Part of a small language model's weights.
Size: 6 heads of 64 (2 for keys and values), vocabulary 2048, 13.8M parameters.
Architecture: LayerNorm before each block, biases.
MLP neurons of a small language model. Each row is named by its layer, matrix (down: output weights) and neuron, and shows model dimensions 288-383. Each number is 128 + 32 x the weight over its row's rms, rounded and kept within 0 to 255. Numbers have three digits each.
A block is one neuron, or neurons of one layer that tend to fire together. After each block is what it responds to, as a language model described it from the Wikipedia text at the highest values.

L2.down160:139108153099191127137074146177102155134159152117173124129096149169172147182208105139169138163112069119070108181122137092178108124133142091096145148104088135095173095160149166066074117075108136168116117072096094197098146148169136099101156145084141122100107103163112111170194131159098115075
L2.down282:228155126107155141110116130112082069180182127087130069118099127122090144130136119205142144120206080158154120137088122095137097183085160165144092129101121178143100113131109070137126172123134117109108118179198101081168135154118142152085081155200112155152140077138066087158089037150094186095
L2.down814:034051161089185119070130152203137145190115110181133098124120109134166081156137158087164165175130070174143108088133110164149103083169120110135122094119088120164134142194183114161149174117141104131128135118084125138118104120087145179154067097099153143094129119126152165059146116150143138152
L2.down1025:098107131070174129095124128117098143124150132116120117138073050146132143177112136165140158105161060201116144097122134169125107133164140128117170125035078184149121144139162122112156214074113091142082124092113139134169126151105173117134111116149124108121132092137085130122102102186133223128
Responds to: Newline tokens closing a line in structured data, such as infobox fields, table rows, match results and lists, e.g. after "| 4 |" or "Line: BMT Canarsie Line".

L2.down78:134130172103161133146127112210198129087088155176097150122154171084141185121095133102114148116099064173144134158086121104148141133120084100149162182125212088118147119095129124076150101129150098154175121106084166075106118127137123124195108109147127097126107114134154133126126107130112087128
L2.down921:076109115188204157142118200127121134140155146103109130143148150115141132140140133142120122149119158105152112155135120102216118156156098155105096129140101140081119106151066179104103180162138197099169088147120153077074142091153133104133123169147150102169172074141068136101156136148185110095
L2.down980:108147141141172180170134153148163143093101086133144133172140148139134107041114138121117112136124129138064135119092122074161140126177137124117114107146156163118140128083155159138124136137173129106133121138133132135089114118125073086151125139147120131100133081134135096191138114144169151125
L2.down1024:096134165158193090139143148110123095129138116111113098119078122069105164147105183162175137118129132090145111169092117120096115181122087077117155064124129119036159183149093124142142115123138174122103116142130181093138154117112097137084128193144122090189138091200040160115113108141107127139
Responds to: Word-final pieces and small words right after auxiliaries or adverb stems in passive or predicate phrases, such as official-ly, re-now-ned, was named, has been, to be.

L3.down11:116145164099141097137133108067129134137091155069128146091084157116145151172166128161156083181114122116071148057110134119144152157174102132114077154090131082177154131123171090156096139088105134108172139058087135108141147085113134093062139149120105130146184152151095120131115075151104141126
L3.down102:110135096144023162162119136124136124124160177062142123145167165090156162122152123086125130078115123132133136110128109114152105103124156082075115123084129130089146186118133071145205107131122162083099104148087142120093089155127107084152127143090071110172134097082152098148154108124138139084
L3.down185:091141136161000118166156132092132110143069109149163073102108125059109169111091116136164138087230108144131137149124126082107187203108097106183098142138092125127125103112132117124114081089159149167165171148139124061134094145151085113173113145125164144147104124144143119160052159131158151124
L3.down318:033130101141108137092141110101125165065091133141093116095160080153131149164192134165126183118161175131143108141071125108145192160121122111046129153144084138148161145140116155161106105121122123122161164118123076116171137193117137080099146129073150184142130161076191068113142089147106103087
L3.down530:180117129091153124153145086101152112073092143127138140146087109124145117189116172105111125135112186159197082125158130138140113191169141102130111168126120139180192104091136142113179157142152109111078154110163156136108089180105146139102225152105148106161164104059146161161106115076114095111
L3.down1171:132118114126000112112158109136124148113129132128132107134115125126130136141166108127134122168255116143114145107120088155109142151124098095159144135110127127144148103130137000121096122145255134142137190145121108110125118113119119125142144110129170138111117100126161141134121085127132137154
L3.down1320:109134127130184118115144167147123185155114070179153145101134111108128162148166132160142092104141132142152192119077138088102134124098135117101089168080136091084092155160128114123149140209138122117181042120072154113068122111112172133148128098049132100114091126094145140140182135115097137120
L3.down1501:121152059109148130085183181083109195072173149131121081156151119098103130108178085076192134157114170155146145074100136091102108073176135125119156116090144107078187100099133107198132165162156128129142071176113080119131133134095122073076118116099104136124113094121138061138138050148150131095
Responds to: Commas closing sentence-opening date phrases like "In 1947," or "On March 5, 2013,", plus "However,"; weaker on first letters of infobox lines and plural subject nouns.

L4.down740:190108118127177106113075108105119148118126145162137145140138091066100150099137097091063078181147075141128133095143083143171168175159165199095148142142078124129119187105159139129138166098151129137160095137113086162146136171133119119173131178145126130178185133115106090132104139147000164098
L4.down1099:167100126176176137148074129146151120160110178125130132121120143094095126089120079132085127117162121109115085102117091142133228166144112193124144127145178074182137084078150162133142132151135154152139091078214111133143081129202109146154111176132117110169163161187169107102070108104068137095
Responds to: Mainly the line break after the final pipe of a wiki table row, plus the first token of a cell; weaker on split word starts (re, p) and colons.

L3.down156:082171115090162108125078067147171107115174102119134102115155134141152089142161117167152102130107079095165143098088086132116081135098133088122136118142181150154151158126151157119105111135136137105185131153121114082087124115110155110123118106099099119146119156104145131084128143117098069181
L3.down556:123132170101141125161134133120147143184225130100132153139173074163141072141144107100104100092118186093104117167102128141116182140125080114125106232175107094180070148152162093112145107089074207126062064088177137163129125110065104119135124210105154095156147180135108122126168141139042081107
L3.down640:158154120117170126108157137150171069156112124103110125060147117170137032114131092120130091152102183095127091186125117125106137123062142085137123118144128157176082140122111117176142179135107080065091108101091164116097119159141180141136079174069124111148111143124122183073156083166063116126
L3.down717:090065079169174125100111144076104204133145104118139082084072128136212103149127127153108104076134154138144116144129098148185119115102132116153144105172149138084123127146131166055111078120109162147119108143102111172147105140110150086149115067127136091179176126192170112114169144182177131117
L3.down884:116141145120230160145072111134153069139071190134157148140150119112113124150154074122135147118123132115157101123102093123147168150105146147128143170131185109183136109154152152098109150163176124163095102127133147131122077120078144138137105149093197132152167101095134137086179114105086091109
L3.down1052:178115147088169155134095112139132168131117162174109115136172061075106100092149088126104143149143101106120092135133118153153193157180058109087160085150146114169128093124159116087143161067142106199170119106148110157096092152130122097151149216087137147152192115101120097113176181176090109176
L3.down1091:172119120112119099192200100118127100119179111120101131073120091119149108146139097116072094080112096113094075158086131092143180179153169138117159149147127126155147133099175111144101137065116082106092089092132130196201124110105152092160154146123152124141171123185101130119122151100103097157
L3.down1485:084118186039251114151073080116130140150155193154126151125116083166132079142195130077087140145094125109107148154072101144132136144141162161134127154171113079172074140122202143139133111155080044158076099136151144126174114113149138129145155110093169096169160141118124096153107137147091108118
Responds to: Pipe separators closing the last cell of Wikipedia table rows, just before a line break (e.g. "New York |", "Portugal | |"), plus commas between list names or place names.

L3.down28:097114105161062137096172170166071125178160125126146144154144126016117134089161104105070051090152126107147124109138129076159090112093161127109076145080091156115187140121145118110116039069116140106079149175097108078107129095092131164111051087112137155158081111145188134145151131094108085079
L3.down43:135128132186101108141084137107091080107150119106141100167106144123150126105159113174122166100129151123120120132109136072142152083108100106144149099136095168181187184135125092177161069161166078127120123134124120138130183125149125112110070201091143103086141096123141130155082128135120139201
L3.down157:139099138133000148070137121135134079107166132140064113182146099129153090121141156121076099106178128157106120103128127178057092168123126160142118155114163140159141078093164096181097143156229115129162095112127135165086148136100099146104174157108162136125130091133106144096086116171120124166
L3.down723:122159111164161131087107159111133176149141147115128121160120088110134105150089157128123108101121108121115120165152118064140104155121095102151108185155111105120085172146220109147124110123163162177085140145113168106108140155178074185164166131115143144146118146143085093158146155179151146116
L3.down794:098128109110089081147101117161103085151149071113101139156120155091114147124120127155164144106136111148134096143145130127087105148107154124158135140121217135140100127110171102151138102172181120122132107074105156085124109103123090153141166126134117110133134061149068092175125142168117193172
L3.down800:056157181171022106103191151120099108136187075074124082108078190183113096085120135191121085083140096147132124121106123164110132117147146194085105076102136190119083150100118141152172093119099116068091140115115101151109131111129169156140148143143163082143160140176124201110126188138086178094
L3.down1354:121132125073177159111079167183095156107118166164173130134067122091154171135119150093168176149130131124152152167149117145157100120122075178172056086137119136066117128099140163119082081141134184193120086155087112141147081068118128162156132141130146086148113149125110107151092183127124108124
L3.down1464:201116192138105173108103186130161098110094130121117144189097149121119110195185126122124107158147138086182095088133098183147061119149120128147077113115102126069129090151131184138154095121154121112179110127143152113131117160128128111145139118141139080161150139106130114138094180164205123143
Responds to: Leading pieces of words the tokenizer splits, such as a bare space, g, st, re or gr, usually right after auxiliaries or function words (had g|ained, his st|atus, This re|bellion).

L3.down712:109139095196170106187161119097167069074122122070080143102126180085114155082137091090113090121145191084210095114133132147157154139157112073164093089049162141185170063135129108097115126144148094107139118079157130132100101162124180155129115128105110071111145134115126119106142132117135144146
L3.down807:115128147098205113140080092146140139185174135203138099099137095171167066153109153126189114161107093107184129136117090151168090146122159076173139140156186144129146140165185136110144130153141183165134125148103111106078121146110143148188081091113115108121100138170197124094183133118114102136
L3.down974:132102133171169096174079105118176129201079130125104150161143147088169159069170092073054124182142091105079101142155109125159108158188152196128149132138145116129108092092184082120162112089131080138088085113114162170130088129103115163206098158082120151153115131126161082108138145105105120169
L3.down983:046113162086172129115138165148073147138150134160123120160104069119188092135138091131129147142094061139116112088163123132185137105135145139100127152086085177114166126152102143076051139151164143126095125179114135118133169104141132155174074108145104096125119146187098161059160104145154154110
L3.down1031:130139083098140118122139188156147098074117170106145090107156103142199107148161119136133125150122163121171163152155123166104072119130120051167131115092141144134151059083117114136176170121179118127131106071156116139139101093226238138115115112168175084111183101110121120116077091085124159168
L3.down1153:077084117078185113114107096154092140105145116153150114104095086147142098124115102144139097119157141151150166193081112202151100159109134161144148132154078150131115145118162132082125166081135136190130119123122111165183099080174170150124078150146146053123211157162107160032077133089133179120
L3.down1163:106128106085178105109168157129114164152037162143179115087171195134156149157178130150124142120134144112192134123170109157170123116152137094166136155173105155156121175119170130083166146101097100129122100159157087100110126136190148122159030103114128114165106115093073075118143100191094176153
L3.down1465:098148098180180131062076139105154112171079145173183092092137065125140096215084151117103125132117100140244121114139116117182144155110133110179127116181105140102083124097171108141145145175133086130160105136157090110059148127139131163074104114099200078128168137141193128091154157127132158114
Responds to: Line breaks ending a row of a table or list, especially after the closing pipe of election results, population tables and sports statistics rows.

L4.down224:090115110141125167112109124210111146055201105098120113126075149076114102112102087091172156070110120149166150100189133092124185080184101157069136133154136146138128170107083157123154143153132156109114132114125187151159108088158086139177115145193108068138101091168164099165135132122125097130
L4.down461:131118121138125060069156116179147109100167207159113107139172202122120097108150173080139101090107112059114128136147122134126134124119146133092161081150146171169109157107132086195148172166134187097106108189120097152162101121138094153110125185147137068110117131140115121126143104167135117112
Responds to: The first verb right after a subject name or pronoun in Wikipedia biographies, such as "was" in "He was born" or "Bonner was drafted", plus "is", "became", "served".

L3.down175:138109142191143152183109110137152158127098152168081147111100069103124195106146126113140143141102117181114100115136121086151078071156081117187163100134149083117144051073167151116148097156139147135136134073128072130158157176151141176165176096074133176092152148150152137102184141075148132147
L3.down375:090049127085133102129131113187144111106084113153109175151122119128084158198162140054134112135115123074121154109150137162121165144145155108117182107169109100146077051140104168120089133215103124127116150151165136134110140141118092130160140144063153134112161137127155073141126198067143089103
L3.down583:138129106099102107151134148154192201101140105130153131109102168103138088091096186185101208125143064121072120096133122109105157181153101163121172210181102110130121096131197154126143119105075152186128128142193152145194142100132125145122211155130172049124147167078118128123091140115133165119
L3.down599:128134129099161063149059133158156053118165115190106154123165138078149143068148106117175093121090154128130155212179123128073119106090102104154116127100118150085176084148103120093164167164114148157164126092123081113135110157170180150147134131090139169137034118169123148123130151128077106110
L3.down850:113109134133000152143131105126138127079111103138129114155102132143126114141140121117101130136255099097146155092128113133117133167147106126106162163151122091133123091130123047132113127133255136130121162117165107144132119104126121121153133107129157120139142120105145179117091165109134146121
L3.down870:135103088126032143147100153188144168106043103163182120104169146117133127109146105129141091130096112108148190163125122110132145163116075089110146097210151101090067099095113106114095107128164154160099138127133088098131172194052115161160108132107145164175140159144114066102178152104104144168
L3.down985:090145109125148182132124129158144088142065163109130137164112104127182156124088126099155111094139135111131154112089117087189123159156179144088127127173148156093065156102097136148111098080122128176125123156138093078107109170056145107191135145135104157113139145077142109057197150113106161113
L3.down1096:101169164125181140104060119195152145128072144151074079138146195154094146114162077189119146153109114152082126098102128093151141068124149137157134087162131094131137091117126161110160109112095127116147120088090121127172183176204142154081102128095180157135159091147048158211136144115136098120
Responds to: Verbs and particles of entering, returning or taking up a position, mostly right after "to" or "entered", such as enter, return, into, up; also some month names and dates after "in".

L4.down791:219122124113139097139120107078126066132109097108139107128167107082131134128152144108138092129152155148084112179123149151022135176085108150052170161128139109133149078143079111111103119143138110073134167151144159109098086117117147137168124162136130082149148106129174134135108154148104128085
L4.down1264:111103128109198145072097159146145153132074103126171090183115116132115143124198197118162166087139137136107090154100123144124096091142172164131206081118180155122094118133108126132160135102156138139132101059093181112107043154132138170121118138118119131074166186131111146135110137098116112148
Responds to: Tokens inside written dates, mostly the comma after the day and the first year digits, e.g. "October 7, 19", "in 18", "9 February".

L2.down130:167111068123187157123077095124111147154150204087166076117094159165117129144123146128183191136127068177121161083108149134137135155134104193153179125123113140134142111140115101119136078095081104144118123102108106086107131112175127104171125158103159136134082132107125085181121109113156109124
L2.down478:169129143104100120146105134152106104117197146137176119170133139114081153079113186085144126150141056126117136113179118103133090076121145152133141119104108114170133101055160124134159037097139181158166186099115116122134157120131153105163110090111145108140074112120127120175118132182124093174
L2.down539:097132145163145156125148130096119175112137160156130154136100087110120158102100124155169198158180154142132093103115178204181142100133139125125007118123128097102106085170134130148110142122130117135140157107144166072180067061127097164134131146105096144193101130121097067139085119135144172089
L2.down1124:139171117181120150122094123122141082162050128115123144151084154148130083211077136177144126138104150143107157122143133076103114119113090169082097162103156081146079164100159156141061166100133103107112175255132132113169160114099122098095161150099107172112071129094172136130076123102158195144
Responds to: Forms of the verb "be" (is, are, was, were, been, being) right after a subject, strongest in opening definitions such as "X is a moth".

L2.down10:092154087124181107219033130123144064155074174086131098076104132081151094095112104150138122155090156139181141145139112102179158154097097103110078118138147176172127077155124162072205099174145133143122119103143135135134123144169116141122092124091131088168142179134112115120156182132119075102
L2.down299:074125095071153149152077081114145103143088132175158147031142156154178109122111169136145088183093101080224069096104113150124158152094094114114098093153085168150112158071123129078167124191129134129177106123161153096106119123108230144113082079137134151164150136109159086058170151125103083102
L2.down797:113118087080172121154064101112153057129066169130159116058186117105154088122124183172130113172078113125168060116160122135128188115062085087144096150143106112128150148160143101104126111151171112116141119124133134133115160142092153164088117099123142134164174173112163100068175134082126070127
L2.down830:113121147109179125079146128167163105109045108129163053128144111118138108172118170133189150158118094131185090156135112115133117090130047119138156130136096094125175137172111136172105132149113127118094141114112127115134151097138102161123142132086133123097188095151160125114206156102144133123
Responds to: The pipe (or semicolon) separator at the end of a table row, mostly after the last header cell, e.g. after Pts, Notes, Report.

L2.down65:145158144150144144157106110131142125183161160150139120162103089180118096115115133122118140112134120142085083139156150118191092120173154108166154133116093104150209103151174148116089135136123142121122089132138075133183167133154092100090163074119122116125093143094120197086137162059193129112
L2.down1007:100120111076158109084094070123105132060186106126164186128172134140240099091117145093093099164105133150143169120098137150121100096148111146136104144076221136128174108123146067115103052116167175194147117152132116140147159090091069086112187139073126109157102112132101143178105138135134063112
L2.down1447:150126125088134106100073063148082132134188148105131027083102067165098061096088161119104117110106152173168149109137128171118128140161050074098106123137176145113159183186153083130111133139126129120137151175144091128114106084103166148165134135095106071097157220121092108110112138096128130053
L2.down1460:128159135055077103085193061122209112103108092134177115164158165106134156104118161068139135089105171137125159128159125152133124136160144171153162100160114118092122121136188161119120159129127104083122160142114129146083092077074112088138121105123167091081156174141086112085124120082137127164
Responds to: Fires on the first token right after a completed multiword name or heading phrase, such as the space before a species epithet ("Syllepte tumidipes"), a team name, or "Colombian beauty queen".

L3.down122:091130135156195076150125169106124138156156118196121162120130145096147136107100085132182149145139163146159155132147126098182134101145175145137127148132114102112062125182074115110102106145119097128111162140111193167113111108129202140097119059151181130157089218108170099150111117112104134105
L3.down243:148113133113120103094125177134148154089203139167138161077164179135090146051182132144147117118116092131145087089151128171067102046094125067153113039072126129099179084124143095067149109135103141131130105107185139131102147132156088078208154168060109125087135042163161123115134133092121118155
L3.down354:139132156136128154169103105116170128084099110093083141087046126175094114169164100097120122161134118213128167160141121117142099125095112131045166135221123087146107149094122079160068080128129128151183134111150151072118124216121086113171132114110135118177162105092212098134112062172173148102
L3.down954:096078167130091073133163126119165104120150134063174048172127179080126162145131196073139164139072121125134087096117139185130124135160126069151066151149118121111126076164154138039121137106102130116099121144139114121114149131170147120134192119093116043161151193134111133127110131123125134162
L3.down987:113134168120160079092125131102103088140154101117178129131157141133133108155089164083096120128142133085168127094163140182075124132056134112187120080095076152152150102142116092136116141131146142180114106118120164168138122051107136096142161157137109155058149111113088195072127143086160184130
L3.down1444:104088120112161106109117169133112109132163137131150114188071113082177172161105123151072166109097126136130107154135128136105204193088153118135156157140147159130127088144112122105134151103142154146179150113175144129148190147144180138113180079139162086145118050151074157124090110160131139093
L3.down1473:076115148194195101127126144061115108095169083123178095162123115133150098147083148124191170106140145108160104155130134160126128137147114146109111170149096127134158089095108094061113148166168175120173108128112164108174124132136124165155175135139127147131086156143068123125069112182164096146
L3.down1491:105091216138149092105185153113059146141131153146136121098080160118108159146125155132168141139163093104112085172137128131079153133139101135129164109116095055175155104137082129171145137135123152135235101132082117131135106132180111145131126069123122099102134138099111142105122122116157104151
Responds to: Final suffix token that completes a word split into pieces, mostly agent-noun endings like archaeolog-ist, practition-er, predecess-or.

L4.down1111:161162123131128170172135112131138143159134174089129102126135149112128117150103148096196074139119080085124116152071133139140189147162104083173098085146124069151189070169106139172146063138142141175133144123156088119137111137141116101144132139197103142105163119202139165122150103126113134122
L4.down1498:148119067194043093095124133144120128108126092144150116110112131097105166091145113153149102122214181161100143163108114131145151196148107068114115091123161098148168146167157108105152154085124130106167103126187145053171123108135090108079145115183164162118203120142119155117144068160063095093
Responds to: The comma or conjunction ending an introductory phrase or first clause, just before the main subject: "In this role," "For this reason," ", but".

L2.down66:129137022122167118132071102143190147159145175071175139120104166097137126148102185116141088138124168185157058165135118126172155132070082106142138148095136123111148074179115135121117093161121159104094084128141141135128081158126167125139107140116093083161144109081166113084163131156085116105
L2.down501:078093096128134125122125115120074171095117115160135111186129118117117158097115092172142168149128115161108174091148120096169116091148083100130135131177142154152165191077118065113129138087109171131121132123072078079168115160126164133106103090128110159106156158176108163141157181115151158123
L2.down995:093148097101170091097077157120115144086129128121124129156214100136086133152109128138167143102160131145115103085166128164110146173153146073108119122137089187118134108104100163142121102141139133127075131203091211107129115111154117097114148175128102114176165114150153132127134150172105119142
L2.down1106:100078078130172121101118105094152126149103092109110094133124077082115140145135153176184121110146148130135108130124125175170166145133112159147123116114116110078111095120126094158114135103139105070119125100109131090167117104075162184043103061063106151176144098102154123148155116183023179164
Responds to: Comma closing a sentence-opening date or time phrase, such as "In February 2015," or "On 26 October 2024,"; weaker on other introductory-phrase boundaries.

L3.down580:135080118070137118061164147156149197115084152104150103140180138131153059137151129093135082124131115159119086141153129116141089106178093137090112068149125081189112147117131131163131122146150105123224138111125090115110085105127149125150119145149167137141150104124152100150122106166134143183
L3.down635:133137128119000126110127116138135136133101139131137126135113138146119144141123132138128135135255109113122135120118093120132140128128144122119150157115131125147099133133114000157146163101255127130113173136140146130128139111117127122121129123136179123126130123121139128129123087120128170135
L3.down747:127095101114080110140142072102163169127175059132154133157173150076100140169084095139090102114142110110106111096105115143081138143143137073118116138126102088096172160128183108067146109072098117141105193115111173111139144127093128136120154147105134160086078130122138171144063131182117128129
L3.down860:093132132128072103191164098133197108126091146094059132095128040163151181164119139102148108074165149119173113076124133150162116108087104099111146146101093138137129141116113052155091189150144105141123126167149095154130103133107136083108135118130126060146118127135208183146171085098108157121
L3.down1148:132118140127187137099103186170169110128093184081110133123126119116142085110129159119146138131093154124117136152153121109155098161128114117080167098117135107212081150134116154134135069091131168103108122104118092128152133105129161137097149165121130114143123161129116101109192112139072090172
L3.down1213:114109160149230112122092120162081164112140109158152111145154101133145122167116221178143121122151119157077118086134158153082098099158115112116142144117145107147152166148109148123092175108082132101146140107120166088098187198136134190126181043126093154162140165145119134140083132115065106138
L3.down1359:133111175104000093117126112121124116085123109155174135131147074154117171144119110127133065123176133073132094135134120091120159175153101097138127084131157142195112144069141030150120145140189113072162167156145144150161128136110093140092170104154182082132128080138152075164087123141171156122
L3.down1407:168076187111188104159168126144147124047096170110100132124099168130132061101169145121255137169130133134147145141123139087125137155176126075085197120143086147123165103136111149198097131150138178097164132181127149154139134146160152151128151169117149144084135094171097116141161091155156152128
Responds to: Forms of be (was, were, is), mostly right after a subject name or pronoun in biographical and historical narrative, starting passives: was exiled, was buried, were signed; also some line breaks and opening parentheses.

L3.down46:062136091092107114154092159145146165186139154131182132105145122101151120139085161089109106163166143092133138115130131133115118122130092089133134132152111096175113094089160132149127121073177087136151135144107155119091087082129161124119117180072113144108163179168153105171139155119088145162
L3.down293:118110137143159174126124129135136140120093189163090148183131076109140182172190117134089091130118141119136114104148121126174136152112179160149178189125132167157123140113120155173066121154050137089110090078147081152156152158129102181178111139111167201131120176081089109153173168099132076114
L3.down791:150109112113169139134089142144164138113145093137156086130142184088143117157123102099134151061196129077106146131099118132136183144126062123121123095131130092171187138124131181114086077165149111139086116143058100088105160163173136115081108147119142152110176108140135140162170186184156119140
L3.down862:153162155153151000177142116117141118135168163116146147143147084125169099143098161126074119119087134161084124167110136153104113157096118115126064136122143134145127125151147169150121197089127118142141091120140082140128113108169070146128130123193149088119148143181105119124142103101131101073
L3.down1162:117111095093056087083109116124155089150154146162078122169124180158137083106153095126131131108072179165085121136163132159142128114098090115121145116142160164142138158085141080074106107109104147103195089133139151132041111114125131130165085132155151178169127107155174109139223133128154121097
L3.down1210:158166077106163094132128168110153092077183114142146148108141156128163125047110116130094092113085133050066143100078128202150117103118098111164148143139148118139105190132113142130202109096098101117133154135139145133081182099088026134163159120124131143171128189182110108133136175132114131096
L3.down1418:115083127130000144129125107124124155137146105130107117125112091192117117136132136144092124131153087115118117073163121072148125196116011170093128145136155092071084157076111065113166153132152157157117165151173079109136165143112158113148145119152146122128085088147111145139172113129154160093
L3.down1498:066148106172176112126114111149137081159098145173150105124115106146131089138103133122105110131152090091147121141131084126085125123069147072177171125139084158113065140144100132148065132135138205097151091153135116163145097169136089173134128139127127150133113177149114121104123172142161114100
Responds to: Fixed-phrase and predicate connectors such as of in "part of", also after "was", as in "regarded as"; also inner word pieces after prefixes re-, con-, ex-, de-.

L2.down134:111152154127182160162125122130135114133073127153134164109127126096147125108128126215164130106122174061133107065115123105133203151116131135094133128120112079129159093085130157196043121172167106106123150201160121107047143189120158192038106174080108158139122098140106201147122124130115146087
L2.down580:212150132113187127219132132101102118178070105140118157105077126134150113150160159148161132141129081121163089085113128109122091124132145152118200081183168095155089032152137083181069073133112133130089116192145159108145098137091145149141160147157096118111148111161112148115137116165174084148
L2.down1139:081149117170175143099099155117141132141082109154128113070054134171086142114126096174166118104120085146181063142143108093148098199150123174120168120162086172043144152135123169107112135117134167123124136142132191089112068161189107123190143138156105139090130100160079105165215110129093110117
L2.down1356:162170180144174144108132127064134157143140122127152190124048123140097124116096079122110122086139147153121127089132135186130141176109129185121121098102134093173141116091095153112175084179185143146079171189124167134156093097163121137125142120101127186072109128104114124171102124062169122171
Responds to: Fires on the first verb of a clause right after the subject, to, or a modal, mostly auxiliary have/has/had as in "to have served", "may have functioned"; also return, include.

L4.down245:175124090128124056145117131126172144072116065156104132215131097110088085087140124130098084206095097134106125109157124178108157049090124161179153106095120111124138105114192134175128130123148180132135137119149131166117155113163076176154136170117150112091189132157089149137140130131167135172
L4.down1245:112108160189142074137100125128121161081153121139124110150160134083095117080119155101157074198136107082101164139087134178101114127111102137168179111149159146143162099176143132158096087102116213134084148132141154143162140130182075135097172183164158102088146147176052154165133191138165118128
Responds to: First word piece of a main verb right after its subject or an adverb, mostly prefixes like re, con, de, st, g, as in re|alized, con|tributed, sign|ed.

L4.down144:153116185100101110097102169080118135147174136131134111112057135151154206124120136100100129127121146198103130149134131192157166090154134082189087117129086138150123188119142107123111119120173140117175191165110125169080109106068092141144135077128115098133148114192083175153136124150140115136
L4.down274:127113139106162078187184116123102130113107102170138091183190140099188137177137092155165145135153167120052092163106138130142130157098110138145193134108120192129127110168204106121072145067071105193085156192132116159169131139179078160179119111132107096127214107085118167132111148117109130186
Responds to: Closing subword pieces such as -er, -al, -ar, -or that finish a split word, e.g. Alexand-er, simil-ar, tradition-al, found-er.

L4.down1309:128123164169136095164103147166090196073120112129146093127076095145072200123132063098169113156142116081130133107108124101073069212100121100171176075089069072109168132144138221150182087108119181129172154151132091138165115132169083154104143121181106171125186108110152108153113127132123121148
L4.down1321:158186136142180099132096184131119165132128086100105115191164060122088142123114108150129152180119133072097119115096144112152113170052068109165197146092089090174079121139122217152152085108152191079114142113116110102129125170188148202136140092162117112091109138099095127105154130147105110170
Responds to: Word pieces inside or starting a bare infinitive verb after to or a modal, e.g. can communic-ate, to re-ce-ive, may be.

L4.down1027:092115095113120041111163092120120116125086110088103116174111099072123088113102116116139153139109125139140129157081133134182169144081162114085143113095067139113179118173124099167096039110115141132105117131113113109169142142111104140189143110151166123157159204212139155098173141105116147149
L4.down1389:093099130123172108134127140125103213117104100079095154102127152083166166173102103133140122127115106085111157064106099127126087135067129095150150120113124212092072157135135198136074109145118143127143101117132177143134172174125115097165153079122110125139132133162153142130104128121160112214
Responds to: Commas and other separators (parentheses, pipes, line breaks) right after an item in a list or place sequence, especially country or place names, as in "Canada, England," and "Minnesota, United States,".

L3.down91:092138139091144080089130110181079092229171145106140111145190149150118109136123186108128099105099054076118126135154125102103076171086168131092127128145179144123147100142190136152148095112102147072157120132096100091113072148109166094162124081154089085155108182102140099086162085140101105110
L3.down108:178139117057137072152171092141108116089128155144182135161068058087132224169124152094121145148156188079075114125147129153099115190133113168114170118131128048126117067186146043135141136162076164144156136166161147159166158142088132189148182184094134087109121135116086119095146133126113097106
L3.down598:133130127110166120128079161121133117219190149104177117115044150101078103146134112080123141154202137103109141154160129131107127136182173143122144161127144140155124112143123148133153081123085158125126128120103159154123135108157174146039167095103139113135128127104149121151171129118131121133
L3.down728:170108066113151149092085090140106188143166124115098190164121128155152194192153145085141127086138124133107114139167119096139102143131154180087107008111119122102151132106120161127104095110166201165115156139154103137152179117078096140181146116178109136109163089077124116160049147089164151085
L3.down842:173099101066127090182159123117130142117150092157136137167130080089162134134108053173109137169225137121082116102118124162138121168130148092129137109158116127113101133145061123122130148089110115122089124175054120197086118112058165140144103099152121140122119123126149128089099127126139154120
L3.down962:159134106116220163127137114166109148164138144119163147145157161185117153140138126080139139065122096085131097094154118135158144198133142109160128150142166086159112113120098114188077124170139124133161136137119100147099074066164102162125096133138092138143162086114117072064124126127085164100
L3.down1374:181151180133174149162078078117136079133157136081170176094109072121112121057103125117154118093117150118111129175190114150073159131119140137115139106146137105138093134142100126183140146115131128095102097087146190184167128081105131151119099181137127090149121128204120142147112137145116160124
L3.down1400:106129082111187071080126115152119119152125139078128137151103137130106107174153088155144101152143123178104130147175126102127159168169195149067161135153129114136151149167148145152136089110168096136109158124124109143166101123182137129090119094124072122098132167176109146178135048116090108175
Responds to: Year tokens completing a date after a month and day or author name, like "June 17, 2005", "19|12", "Bleeker, 1852".

L2.down31:175099157118115156157118138180107098151174112132127131124183167125095119077114168110136125112090124099187119110165105118105218167054134045082040091119202110129152142129171168097103096125169104159091159169143137090102107108131152169171117151140103141162135151148169095108096115080156119132
L2.down169:144063145148139103101127079142130118106159141140081076081208185190135088108171110088167062144112114138094117070119134139117175076168128127127087141117151131125196131126136223094107099115158209116147125116148125148131102092120105088138133163144124134099067082172141168115190131138108111098
L2.down190:120166106075056140089147091172135183174163183135082141153150148147111122149146080141116131123131152106182078082194137117085146155077083140149166110146115094117139087110125139109120096138152141161105103091078063143096092096094091146154154158170107141170104116134206099124126128135133116139
L2.down621:129100125112186160148088136095097131000127147118170117124127102078175087086168133094139109181116177122135117089129113139084230142127163085151137071167094139104132220077097172086070132113128207175121135196134093109162136165138147118130154178138173132107125136108096078159090125122143138142
Responds to: The final token of a year in a date, e.g. the 95 of 1995 or 2021 after a month or in, mostly in historical narration.

L4.down938:137080097116208106184157106093080089133184107154165096178130132095154114119127066075109120131184148118066142084101114163114110205129134151132130182205180185142148126118114070105163132117148136120148086160090141148164089107125093143077117138174151180119142136124066054079144149150160125089
L4.down1203:156117098107174148179122163069129166136145125103133085153147067118122036109113098137159140154140153156095150156125096084147138131069122154168170146109225168174152121084084116168129107072178180058114080161132084118114148035119098131133142170148089080109146085136105103098150165130108141130
Responds to: Short middle pieces of a split word, mostly "s" or "as" right after a prefix like re/pre/de/co, e.g. re-s-igned, incre-as-ed, Pre-s-ley.